{"hidden_size": 192, "num_key_value_heads": 1, "intermediate_size": 384, "hidden_act": "swiglu", "rope_fraction": 1.0, "qk_norm": false, "lr_mult_up": 1.41, "max_grad_norm": 1.0, "warmup_steps": 200, "schedule": "wsd"}
MLP neurons of a small language model. Each row is named by its layer, matrix (gate and up: input weights) and neuron, and shows model dimensions 32-127. Each number is 128 + 24 x the weight over its row's rms, rounded and kept within 0 to 255. Numbers have three digits each. A neuron's up and down rows have the sign that makes its largest values positive.
After each neuron's rows, "fires after" lists the tokens most often just before its 100 highest values on Wikipedia text that the model never trained on.

L4.gate215:108116155093136142139137182125122123171170143140112136154145158119118116094153161135063130128140127122115129123123083167160119135135123121132142135110105165113093144097100128136081115128124141118168106144142091133131115097111132103115138142119125121117105153127129125077113133155071073143
L4.up215:115134138113148096150119085129157141091163122139162121099108101135126127127126090145166133133122184090146126112139135153105162119108125130117122167134145140145129143109123136115138094156104103138150128156110122167085123117132123112146165133107081140140141141119112133162180107137145135104
fires after: "g", " ", "ang", "f", "eng", "v"

L4.gate109:118122118115128112152096130178135119092149127103144121113163132139146169126118124095112136122129123138117154170095130134168133091147175127133126127077110159123107138121143120159128139133121120151125119121101129131132156169114131147123126154161106125118130073162156125146120145104125136154
L4.up109:139061119128122119145151085124110120091165119156144135129165112120095133088176181147112112138143150113152153131125059130139113137135136169127110146123115092177118117126152116151107145129109123121114095163109148129157151153139126126160109098131153106142071086125119125117111144124153156134
fires after: "us", ".", "om", "olog", "ec", "t"

L4.gate347:155125085121081110125090151133144120070138149129125147115137104113156166106121148119143160137143111094168106124129113169138102108120126126115107106142106148097127129122120128128099100143149149119130125074161129143143104148126093099140092106121098155110152131128116141133085132126118149120
L4.up347:166143105132129123132122161154124098127132140105145175136122165127095118122105101127144147143084146111133133121122123165148145120124123150150147142106108115107107106098104180147158082137097142102119123130144139150156086162098139150103133125125108162145136145121128156156161162094142092154
fires after: " Te", " an", " per", " un", " tr", "n"

L4.gate286:129160083131125122106132088122096163134115139112127138107117138118125154137134151093104171109115126146144105128191126141119143118129132105140093125129164101158137156098105099128109110106121119110122165102129113157103189135140146133156130128074139160091085150120153095142094134134143069112
L4.up286:126105132121093142132129118139146109092119155120131122145092138085100189084145154134109120182114133129090112084146143107146131172165096095119147151114152119102130100151140141123133183176123092153183077154153117116140126082111131160133165098151121112128102141106105115153124101131129163125
fires after: " G", "or", "g", "ind", "G", "d"

L4.gate162:127140107085136111148076151138118136115118161114138161146154134120118102134118131127134114145101094083140157166151141088115136172116129107144170134125111103112130129165123068125135070105137153114115147128141127148142105109093141140072120128144137136130117119124073114142084098155127123096
L4.up162:124141106130136101137114159125128170122134166120128171135154155121104143096129148080125070082110136120172140125069102130120163086111130151124156122155139125095102102193109086135101136140134155151116142124132131103098114116131099120119147140105124111112126136127088122099103116116095104097
fires after: " s", " L", "r", " ", "a", "s"

L4.gate9:092129100130191122127110140156130144130123125094158145139145157139133166167162127148124109128137115089116143137127138094080148104121090133124138123125117074135117113130168112143132127113122133109142097140082143178122150139166118133131168190134140113154106122103142122137104146114161173137
L4.up9:122118133104114133130120119133099137106170165100175156133110134086156085087169086113127129147114113116149140103097128157123134106087162153158133138130110162079163141136146140100087118109155140131115112113129150128154146081103141085171101135127143101105177117131082112138147133127146150080
fires after: "s", " s", "ies", "ity", "7"

L4.gate91:140111121106108124092126163124150086138146147158112146190184101185108125163070136143134127111124142073090109131134130103152124131114151145100195172135103124111120125125153113134133086136153135176111132097124118146160122130171142139146142130170147118140149161120140095112108086156122130127
L4.up91:126127090076132108121093170127120113160157074158172110099141117113153121125159169115130130104154130115103120139117140096144108165133082106094124164122106120125162106136155177132120103153136166174134095080122174128111122182122138110171137114124123124156165153151115111125137137136133140151
fires after: " f", " d", " o", "f", " t", "en"

L4.gate160:173092102158102134118168120125125117188115097157111132110100139137107119127136093086171073109103088140169123118106120139099142155123145162120136102095106127151104115132139097140114144170083123119116123088131137148118114156154122093102141112120155146160122174127148145147149137142151116140
L4.up160:115123143146102083141144115111138112116115118138173092149123123119111116166128160109100157132146126113117106120116151146103114122126123125135116129137148083117090136111141090104122098094173108144109113115155153106131134138096149109119097128148111117169128184140149121105141138173119114112
fires after: "|", " R", "el", "ed"

L4.gate148:134124119104195089112067141080091153130104127132062122089115125135147163153130117137143103159121117110129135140115140137146090119109136159117110113123121137129089138134084176121130083079146115171127129151164112157097113121094131138135128163160102166139100152110126133112157149117126160132
L4.up148:139115109082116138183132105137109120131151103114099144130162118117122175171208117132149105094095119126130140191091101125118109135122127113133131134132095103187106094123127167132124146145124126105167119166151118104122129128121149099126127087171099117171120116139101102103139125075152164119
fires after: " ad", "um", " v", "c", " Sc", "o"

L4.gate326:163137138124175106096086120137128136092118183128172118125159170144153114154135170144076117132138138112099141149100166147152137155123130138124099102083098135138126116121115128107105132145150152148124134166108130108196126157110154111172132114115149111157105159172112139140152098098162113159
L4.up326:103116127116134138112107062108122117115152143140134147084114121107154101124189165069157130094107161098150105115116139098128131126153144138110115138110169112116102097100148131156127158142117121136153125124109115135119153152111110126127138127158121149141138096153125112131126093163111177122
fires after: " v", "um", "y", " (", " V", "at"

L4.gate281:119119122154146118128140157117057146112122117141122094138133162140178141124167123154147149159127136058130130107121114124166146126135101122079101152099148104090097132132072141129135071147134151134139107156101152154107123159153168109082114091113137152124163123129106119140125124189127117126
L4.up281:147104160177147113085100160132158131149163172155147085090151119125078102078155131151176163160146122129152125098127091137139138134091149176142114104120142109136058153119101111115154160144137125165103132119110164094111095115153105125095148172132113124161109149137110168118125109110123116116
fires after: " s", " S", "S", " o", " f"

L4.gate320:124135153103178104099117121094105088130197091088085149145149145122091140146134088161126163114134112126144109166120150127130127110137155181161107148130120092156112095101115157089111138106092141157113112144122188169122141104138099122122130143108138146114112113095123092109141133111105077069
L4.up320:117142134125132109119143159086109101109108116179111142087136126150116175139113121125101097166098112126130145111103149128115107132133147160122140079128159145125180118131156161088111139099146088122107122133122154174135100115143115088146081129124100113131083127133120137134093150168125127197
fires after: " in", " In", " all", "el", " out", " L"

L4.gate321:099170102125142158173128135123124117122138135162115128118083099102134098137109106104157121153090166077153106113129137060134101134138154150102104117148138124141120160139114172137100106146145128138166097102114144151141096157149071136153119097145137163121063127119148108174112134117105123162
L4.up321:119117158111151130141104118118126117071174137142144106141138102138111150128073122158116118160102142121121121128117096137138120137092120122111127129141105137123122156099119108122140128114146103183109116163130137111104115119132156163096107128129107146116111116140145147172166152127120172102
fires after: " ", "we", " m", "ri", " the"

L4.gate194:069165123129123112164154130067121126133068132127137118132099173143151092117128109183103112108106145106146116173132161139119140116080153155130106153125138114155119152133178115147150110140136081128150115164127099159148110176125127147140130137140165151105121112131126116153124127101115139143
L4.up194:113150148127108092128129128172107148113142158151146124124121135129097126105128123128116139097104123130127168086117085118143147163127144121105136096140097137117140128092118144149133115115114112165128116142100121153206145111150111110143116105088154138149093120142102083125127136111157117172
fires after: " |", "em", "ad", "per", " b", " c"

L4.gate250:138102149091118130118113110129163108146131126183109111134105089110105181149156102134124160085125150131107159104173152153102117107137140095120124154132142090100132130125162161131162168090136133114133095139135114127134121138133128152137123131137122100119093135118130133154154148152127083147
L4.up250:123111159147141131133125125171116103146139159142133100146100135126111149176133133131049133127096142110136081125174094112180129156130121071125097124105142133132150120127114129097158142111138142120137124122139087126139162129131148122138105165150098183148095128111134098146156164110124096103
fires after: " M", " A", "a", " The", " m", "x"

L4.gate47:169112134102127138088122122107145123122134078108109119152137110110114122119097088105144130102150113104129092154138091107113102092153081137113112071161123112114140147109115168153126147095125117132104153126135167137092102150110153127124109118110158152123128106110171099118132129095179156147
L4.up47:106145127110141123123116110144139119125172089125085106154130146113098184087163126082137114131113155100148145160139109140157161108150113150113128104139150164137140096109116116161139105167090102088132111112136154144120163107167099105157147117142144120142099138139136088085139135111159129136
fires after: "==", " ==", " ar", " E", " gr", " v"

L4.gate266:122084128118153095139112138100143129065151134107123120111126130115103183080114091149159170149148137139125122141112124138133106142101138172131124074094101136139180169161128085130164140141103093139078086089113116152156138119136107099157107197102139149122116155156134079168127134128136141119
L4.up266:148188147121149171128106155117141112145118105108173145166118126139138126138117168124162122144136160120109120111114116152141124126142139150132126144150099130149114184129127139124113172133101105126145096172129147118066108124146151108097153121123146168114151117130105092150134106116138135100
fires after: "p", " pr", " app", "ab", " comp"

L4.gate210:104140122101173157112123123072134139133170188170148119138087168078145129056142125132115116116109110131111121114119106156142110112106173130136094111130115138130123101153129130147158135178173140113092090097121129091105112142120111104158153154129119136124132127113119112112076155104100130174
L4.up210:124137143117128155118115104171169151070145129077161131123165111155106150142105173123138154128120124081153113073120124116120148105141130128087128156111135153139091090160106113095089109157111076141169074135115097132194109138115116155119145136101121145097147148123163080113117144105092109142
fires after: " |", "ab", " "

L4.gate262:165137123076175171150144149136152102133146135152118155098164133146123134117117138126098141113136113138144110132094096153130128132106178143105137074152132113150117088084095151147144129158139113115116138122111140128129116099121122083135129075138173100142100095111121098055131153143162106135
L4.up262:142158131137181167142125162119106139103131121099108153138137110115065097104166145139137148138114133098159123118126112182136175133089112124139155114126090144195119153100124165131127134113140108102114149140114141127098155122126125121152100171157131116145130125123171099149150173143143108095
fires after: ".", "==", " =="

L4.gate51:110122143098207087123111159142109141114122159129169125148099118139143077146120182142131114131187147110115123095122120147114138095119106154173121125104130086155125145110120099114115149148143167092117133094139147129132114109112161117121127147145156125171114084114129150145131128188083148132
L4.up51:146149159139139130086128115120157147097191161111138121153152104090154120132100143137136156217131130134100130152089118173110156092111128119104087124086135118096120134127141147108118120124113113110117146154168177112111119104105134133141106133138117129129124136122093134152155147144122156093
fires after: " s", " S", "s", "S"

L4.gate357:124131091139149142134109151124077124134138115159143117136116124134157129131172095129122105151146143113134106103109095173139087138109177099174097131124134102164146100133136118114162120154119147133119095139127138144090163125161158129189139124117149138119102116136149116089132126166128084099
L4.up357:097186173135135150122166129114133101129121144130151111145105160143132121133154147154140143115162124178140138144118137130108127121120161151129061152124166089125116144123134130061162133173158111115128095145164137071107143123154110103113168105140118115095163120135140096140121117132138122137
fires after: " g", " G", "el", "g", ".", " v"

L4.gate220:125137160134144114140130141137163112161104138126147143138144153175129102109171131119132107165139122087109131141092087128139173103081119113135076147103099112153122122135104104123124157138139071147074156164099097098149104157144120130126126083148184127146123130153109112113125093145135159151
L4.up220:135166126112095107130160110166111115134126155127151085124105136125153118182128122102137140142160104118137119156126153161140122122087099118108151140103126128159097098102134132128123126097118099111116143138148117168129109114121143093160147129136128155124120114122142123165117119112161068135
fires after: " G", " T", " sp", " m", "p", "F"

L4.gate123:123138122135076115176111105155112118135119141199125167107099131153133146139103149106114135132166115139129128131139144120141109175105151131089172124144106144118127117081118094135111099109122138109110145102142119143114117099133139096114155150100162130117125152118135126117165103144122127129
L4.up123:082133149109152145182104162117130130133146090158129117148157108118097102097102150160137126138143119127150128153159144149124075117168137125100118116097122133149135170068124105120109166134092130111142125127130102138140164190100149096129142140168120069117107174152137122148118156121180128145
fires after: " f", "eb", " F", "un", "f", "F"

L4.gate198:140113141153149140136133121112133129124100130119126108159135168125143135121122140118149164099153099108116121134136100109127124143105155111165109163108131093138139106116175132094139137137112174118097093120172124080154111117168081158136131136088130107166150093127104160120151147133148137103
L4.up198:132117128088157120131089132142097136144137147116108112125125088161149175116148152124150141119092150133146112173164134149121112132141132055131150112134157067103123144138112067123146168151107137111198071183131087133161098148137144137110114140136133121108178139172063120125161161130119120118
fires after: " m", " M", "ov", " le", "p"

L4.gate255:117098087124130080115135114139137108167140106092145146124144098159156119115121124116157133139134169136121150144133093135126115167154134161106100135110101179143108104149140139132121103136129163128126116142150104147066124095145057148140123109103132156140133163118115105129160135155149131124
L4.up255:130142085101129130148154151161133149144121154107115095110152142095120135101098098145132131096084142160106142148086132119173083142113113173116115124103087145107122185095106126182134156144154125103137142145145114168151120101129089082150125157107129144125134132071108132160134139143136160161
fires after: "g", "ig", "n", "eng", " an", "in"

L4.gate356:151135131129122140098132159087133138127119158110128113110131175127133116116088100096124115103130110118139151104117140119171079150097137181118147090125098142135126129113118108163129144096130166110146102119140132126102166084133110117182057104130139063100165113181095084103134167144120104107
L4.up356:088130135084182122096131136117167093147131139158104150115129101164156174173146116105154111121197143071154146125135157093129187151112077139093152137120132135156138129103149133150152134143117147105139112123144098155117121123143120147131092156151126135156109110119107137153125092159148160098
fires after: " v", " Y", " V", ".", " H", " ("

L4.gate18:147114158127156097124195115112151108129121122140147114166144148167143124112123121184130117139162121116098114099154117144101125108076127078154098159141140127099107113140119134120081110141106097155091123125101120130123150141147120145137157097094201157115148138168124095148158093118175127189
L4.up18:134116123118112097123144146128118100088110120124128126183135132143132149135114123135142108137115134081167148120150147137146097171096119094146100147121157110102099138156140095124077098151137111111080107133155132146152148128146127148120112125149160152099130116190120093134157129111176143130
fires after: " f", " sp"